config.toml
head_dim = 64
qk_norm = false
attn_scale = 0.125
init_std_up = 0.0268
beta1 = 0.9
lr_head = 0.00582
decay_shape = "linear"
final_lr_fraction = 0.1
train_tokens = 451800000
max_steps = 13788
MLP neurons of a small language model. Each row is named by its layer, matrix (down: output weights) and neuron, and shows model dimensions 176-303. Each number is 128 + 32 x the weight over its row's rms, rounded and kept within 0 to 255. Numbers have three digits each. A neuron's up and down rows have the sign that makes its largest values positive.
A block is one neuron, or neurons of one layer that tend to fire together. After each block is what it responds to, as a language model described it from the Wikipedia text at the highest values.

L3.down134:122137132190135129108149106134068160055116143075108119110056124088096150125144180131133122159143083131128192135133095141147098119041128070185147141102163077169114137154123120168108080140157116086128139143117131169117114111117135116126114123120225153126134134103141182096123083174114150106113116166121121115178121165133141211149109166113135121194192104144117097116141145091189103144135
L3.down236:077183090137191129114157182136084110126125109163083167155151115099195113082158105141159159151163098109088114109092144103126157077087155157113131095139144138168138152190121157046151148135091106092146107061129132174108170142103156162176126128124121043067113155129059134140117150051120096167098115163109167112134136131116182112113147148122119100107149111085135119101153106035131095143139
L3.down341:100073138133157140137132188161210101105120109146162083145151125122126108110079147092172093134096049139113189147136118147120128105147170133117173154169079111117090127163182172122137118173167180101146080118108134122025113119168113097115114122154166218163115134142157111145177121131081158129127121149130146130200117127096126175166148082104119151158078087128146130135090111092115125147157
L3.down431:160115141169129120159120154141120122197111092118178143151118133117145115118138167129183088189107112173112112134114120126185108136105080146133144135212155110081190121091160154140066109116140150106156165111090203132138103122127078090132129130092086146174120188072182155119112135144115088111112177097106160137157104155156142149150095131195098128162063120188091133131132058171088156163142
Responds to: Table-cell pipes in sports standings (after GD or goal values), "of" in set phrases like List of, National Register of, plus scattered mid-word pieces.

L2.down82:167142116106119168142086130144136157042125159155125093063111190144128123067087201117168177128130128126110093121095073136097150160157135123140166101155089120108111085140068143042150121107090135174142094153142142168190109082089175143079116116113135231145107072172192125134108139099170129127137114145123185118156160126123148161124121076187133122101144207047080123161056123164098106094139
L2.down131:105100084071101141134164129080155147114135147126109103052155113181117171103172154125150140160151105147099110146197146114186089162098146107116153073099118114178056124078108070131147133136153151120100137117121144128137126146123159143126150087107136062197169098162127157104136147097134132129178153118104157124122165110131105130177119085182106131123158064150129135086101067102070110131165
L2.down136:151139147123161120133135112124141112143122127094151102098190132111137132175135098118172133092130144130162155086083085138088121143159135088170175145151112096144179107108094068165112141146124194112123128135066111127133103088119108110155077103084086118084126161148135176130132116148148138044083133106139123108088133116086078099089133157136090060134174111154172125096136139157138117186167
L2.down158:125121144128128152075197152056132172101151056139139172094102123082090093112154134058120130105155115138163172135092083129076102066118139118128105169070152123127160097136083174162158025153146148121119113129160078120155132091054142085122130161123123110124109154123170129086152140172177120116110110129143154087127089119111169130110116118182084105118128106098182143070172110101136138207089
L2.down178:083114145133137128181183135193206159105101136127157122070123135158109161165184154177115136122127112116140111079114136123113140091110127145159128097119168138157134176134111128065108118136146121075068109120121115094158129107115155151060102126161128186125101140148094143170186151134151153123159124119077102115139124107081106176136119153110168127131159059120086108137191148097181125096082
L2.down197:096089116149154121142111150142145107142072147162144137146164059131181118116162151140143169145136140071150149136125135106092133065144126145130113139091149115087143110162125112125130084142150131114153097158090113172135093134088115145163139094153122087120175145201124146182133126117147095169100149125139116150127135104124221095115161154139128136112093145127107125143134146080140135087101
L2.down374:123182106131115098121153149151145155118170090118129159123130125087139124073112113107186141138091076096154099150151113188112122164093124163186109133166180130141158112145141128133143074206036152153078101110156118145084123159131103138129101139147129151121164161147159141127110119143133103088184103151111137126094156154132152125168137120156102105141149046180193123102079197136116126128131
L2.down419:173171116134084161155166111112149145157196144155109102135122191142089094091182130129113114130183131113136192148127131182105153188144111118164152170137134142138164156130101185125143139154121105171118134139183075144166140122142121087116091085130188126146160163113109125158155175110115112112111160190171160066131102102158126099131102147175124076117213109145084121117140138129128155154129
Responds to: Middle word-pieces that continue an already-begun word, such as ev-al-uation, pre-l-iminary, Leg-al, Dec-al-ogue; also near-certain next tokens like "as" after "as well" and month names after a day number.

L2.down36:134143120123120123143087187093136143198124151105131118072103115141174147102185132120139149112178160178140178131208108188143114129122123111125087172112112144131091150114082156156131114066083120079155128150094134155105115107102121130169152093152141154120122099113123094084080108144148158157200065099138098100095107117130092134103140125135161195162170159133091125160078174088150133073141
L2.down65:172112090160126152126116132160061116132141101136125137174199171134148191119138183110126091186145155119141120162099143080161152122131075127118068130148124144136177151084165076133050104155140079121146073049113247153136104138170078171114081140082133080154201101131129101212091122102199133176112135143170101148125109126107088127107160119167112141117147149148122141099170168118162156100153
L2.down125:118137078079146115076150108097121164173086112171129078159072188116099079114144126106133118120108146159131163089129089113079078134135129116175172133194122110176134176159146136111121113110121139091117204115105137092142143154137125100111086145109166086167133111115187171080092142153149144122200116147083111153127130096148100143138101097073173104147105168170145146121137120157124158108118
L2.down141:105116139180087142115129196089108174119094130136098147116089091106155169111160132098189133130107178137141140190132181147169089097105142119134146134178157187054173113091173066129120038209083151098142130182100087202141115127077143136122141094135115081158103105138143105142086089091178124179167133129081127122111129118075140146125153116148096120033116152127122166166029190110132115146084
L2.down204:112124167141151140147093103130137128132137127149148137147175149098239115112119141114094139124153110133110165155138108158186132148136135084129134086077120108126060158089157131143102180112124189207090151085144226230094121115163104121117103115205165192067125139127140125131142080072152109148110088082133121133141060193113124157119127150124133129120158161071087145156087135089127145167118
L2.down222:120112132109168092150127128079100077197075115164106090119116151114128105113149153118149098160169144113141141083118142139092083118181107063139136099111142112157145119056099112071086060124145125125070149127146121092170161110120137156113117102121150143179183157155131095081103135159185165091100125182125120122117108108110144167151132111149218172120113153101110136133088156154128100157114
L2.down270:114162098162143115080120127090108078150142188152104177163126126149103084111157139081082171161122087101135117149164138087095102109131120081113173171113115130133106125131092107102083081137146113096147105100198139135140120147151130083127150143123114111171111093136171096123127108098110124087115115128149143099064137138182112120133132080158140094106124057112122153184171161095110070154154
L2.down408:145095133106101135161147148149102128135186136115159155121124111173127128148129147125128126093109120124098108083124137106130138120213147083111154158111134103207109120107117143138136140118117109148090140162139103123165089129117121090098135104106097126031087098144104117113083178151131146143169149113124137129142111128037075157113127096085114138124028085137179102168016191133127095077103
Responds to: Cell separators and units right after numbers in data tables and infoboxes, e.g. the "|" after GF or turnout percentages, "million", "km".

L9.down5:083112171102143151135125132102118120117118137151180192113083109132106124151117134189092138052155117168184142129129132161090228170114148149132141141172162110121082113138148193099138148185118152127125097091154124076082111145142132149075097117143132132131145109139153188080113157091119175135160188061172079112147139174073099122173159106188088140122109142101143165055172127138131161137084
L9.down148:146102107149195104140118180096156174124071187129145117030095157101089107124161110143167093091132118100144139091165131170108110131214127134123138141140104165094115171124118136135067173094113101152131111133203213133106168156199134164113170163100150147113140075145166112162088136119164092097128137094100143130110198170166179142115125125097129138091133116170098167071131137058118093136140
Responds to: Last word-piece of a multi-token proper name, usually a person's surname that begins a sentence and is followed by a verb, e.g. Gome-z, Hans-en, Galile-o.

L3.down172:178165131100151086164137136079121118117112099145083112127091092083119155097097181128071147140113119157112072103121162171119116156106159121072160174106113152135127080156174130185062151125114082120145109092084129132147142085126122130179149171144117088125115153125130142108091153138143157125108103103068186136174156141179102183124102148159127099141091106153085122081146109146142103090131
L3.down270:088117138137130082127111126161084150139084103147077156148141116115123091134126082159130158075155126116142154126149137131124097114126151132111071121064132084204129133082156118160128133135101122104143114095091116153161171121098156122140155117131134089052115084075096141120120141160171152140087120102082143096102092164084125138093127096087065071158112105130088116103130103116079179134159
L3.down343:135154035142132123125109136174161086171144169110169128136104164104113120081153111049201105144141137093109122155173190122178112120066122088114084090093150081181126121138091132132147136071166123176118125125165114112110127103162124107162130109139167114128137115106150114091120134111101160140114104188137137092129125177113167166139126168117155085164152145138223085116152072100182172101088
L3.down385:159122133153112117131033084137151128107094118184146107140161139183199114127134129099183121148149117152080090106146126133107094110114121187122135130122064097100097135151121121078178106144099127096127153103125108068137145149075137133175157080095102158148152191156146166111122159087149099123124072188158095161139137120163132147141174155176182170152138132121092121159221111124125130088101
Responds to: Final suffix token completing a multi-token word, mostly -ed and -ing, also -al, -ile, -ment: encircled, recycling, reversal, missile.

L9.down231:075168105183072138151108096206088096126166165125142146127063089103146087070065094121126164147116138123159157104161142125158119145093138147105161083080116156119063202118173109124104106109113136126146102123167158164113144111113166103104125146130131145136147148171089141106148177033123089083137119158074067145141164174157133160195124122109098125168120116120066137096129125173077157160137
L9.down307:140120164083188156116090125114120128110106158119099119066106130114135180104100164118096160172087101156116144050098150035114134084152091062128163139156123126116119141132188111131096137101105158157217075161081145158074150102171121140124112153117084109112180137156158095112122120115169131141164194102070180121143119116135130171116236178082099125111135125116070177120140070099137192065122
Responds to: Separators and field labels in infoboxes, tables and stat lists just before a number appears, e.g. Density: before a figure, table pipes, "4 ×".

L9.down264:179118166089107158118066168137143082111128132109101117137141104093153131122129148154120121133077148145121109087114137109081172119081141098126124100221126075123103128140155093106096146153144152128155115097158075129078167091179134120110133120151176202132117148174135115160132146130117052083154171077115164167129130071099149164179117140099135144078103140136040139065123110176126105121190
L9.down421:097145154149122173096086196147128130157075118119146168130205111113138153095136081122128159132073110163091104132160098132136106083159154122099136182097098103141047216175135175195125122123151152149087128145172185165102115086207107127161106113089169169165161110125188172115107155108163129140120141117107153123113144144080178153120134165121107172128092105104064143101120086133154120148160
Responds to: Nouns that complete a time, place or measure phrase after a number or preposition, such as season, year, ordinal th, months, St, ft, minutes.

L2.down135:140107156152233180160106138210112124113079162137073097134144197157179149129138147109190114127106133108109156157102138090152139151158195177088153120176119144153169146131074095130094147114052170120170162142142120176084119096125108130117112076141139136110191104149168102101186142116124179089192082152142122181130062119123114147122176145167090144150081162121085125156161100160135168121088
L2.down242:141132133071096090124105106129138185134167085117092160105133116071128109145149126133105117152158110084145082118156099097139083173127103088071136126081115079184130143072112118136117171116106161151164169133074144134193135126142132165109119118123001120131091166103107088103095160151168135110113092080114075163114166119148122087107139105107140156142100109077114074099091093115175161092138
L2.down250:130104151061101139144128102146131079095123171142121091112176126160081098107112139126159113156124137162089119088190118093141108138182155128125102141073114162156170109162176076089115084138062155138092158176103167105105084108144122114128163152167085125043052161106126157117086111108101138142083104115087188091145147102093171143164203121117132133127079164121119112106161129106119095095111
L2.down271:089178109097108129136123140134159167132124141156110113051117101135126122117172135139097144152144103127126136145097112154176184123144135072115130128122185137130137157079164156122184127146124096105174187081125133092133072101136141122098078159096079150111146085142094166146080116165126096113082151086139162139112114137111135153137131111166120145109115167152132115119072166157093128126152
L2.down323:156171143129109066146158133032131139123052120187108116107168132158153171100129051174158112106102113111157097119106116111082162161070104175145150114100112122111130126115086103142129121130193126106161143134094075146104127171172103191080098149151146109125099146120157099151157133141153101120138108132112132143145150158103127154115151089076131117119099143121061169074173091091104120127130
L2.down383:055118113129093137176168138158115163185180109144129154110123122104085099079189107155104112147108116148135149130096097086179078097144125136140196169146098151138126052127148163145122067134066159150136129120099133125146112178149150152143109117123099080076117153130132159176076149156154099148171082073093145087051100143108172126179149098178110122131068155156120130093142072100091148113119
L2.down421:126119053115113080173065106125157239106147148149067094104136124133196125159095137123135145105088112108136120147066134095100113130077128146165134056114116144137067138088124140117129129162099146078164182140140160144142109119091094161137100152114139125092195154136105083202124166130177117180160129138133084131094108105126144127099119145143164098126105162148109117173114186119211089118064
L2.down447:100139122107139112158071073143151085134058132142127086138177204092119109136073113112087181158148139187165201118080126101143119114157117130122125112110147117112167114151159169146104140146055131143126129094065155099130120095169134142117122130170104106124174110165157101139132120150109110126111152155138141153154119093197103225219116098096115155158156115184161110134060132089065153105140
Responds to: Final subword piece that completes a word split into fragments, mostly proper names, places and demonyms, such as Oppenheim-er, Vick-s-burg, Fland-ers, Gome-z.

L3.down71:112140062080143153100103141036148175140141133119120164153110131119149154116112111167124121105120144154122109118113169110190048114162184076149125157110113178116129129174176110147116120150105099138133111140170141115173117156162114095125053147141086099125145134090112095199097138122134157102156147176138127068104102120215125124140079172112085087103130086131143142076159142144092124159141
L3.down103:109073112078155106115113175141126171182123148131119159112191123066113072111163107144122112126165084063113128086094140132094145138151129110154135142127154101150149130122114152170119100113118119164135141146084136129178151126139155116106112148186127173082065098190103140123121130190201141123115169122120134130058143138086103104177170095113164117058080149151185095126166125138118143087107
L3.down332:117162148119165202132112126147135079077149162143132144076119114125137071100168159142116144081112141077139068152128114203167154104072193082204126118115146096121144139102127157160112123115110114111136142133129109088189077129111140179108125137156180173101136143113146133183139172078086111130124177128102071084134144116129151143101138126145157148176138207042148168125078133142144113111169
L3.down344:185109086167084051076081184086132163110121130120090162118214141125110108117117156131146151133117152070102153097165136101129127137091146138154102105172186144170165209128137139153106111135139127143149139145085170171087167145087142117131163124098165136159133094091172101142132153066118129109167144110171132126130117091094179110139086086094174112158150150108101145192102048140158137072133
Responds to: Interior or second word pieces inside longer words split into several tokens, strongest on ev-al-uation, e.g. Ex-c-ellence, releg-ation, deseg-reg-ate.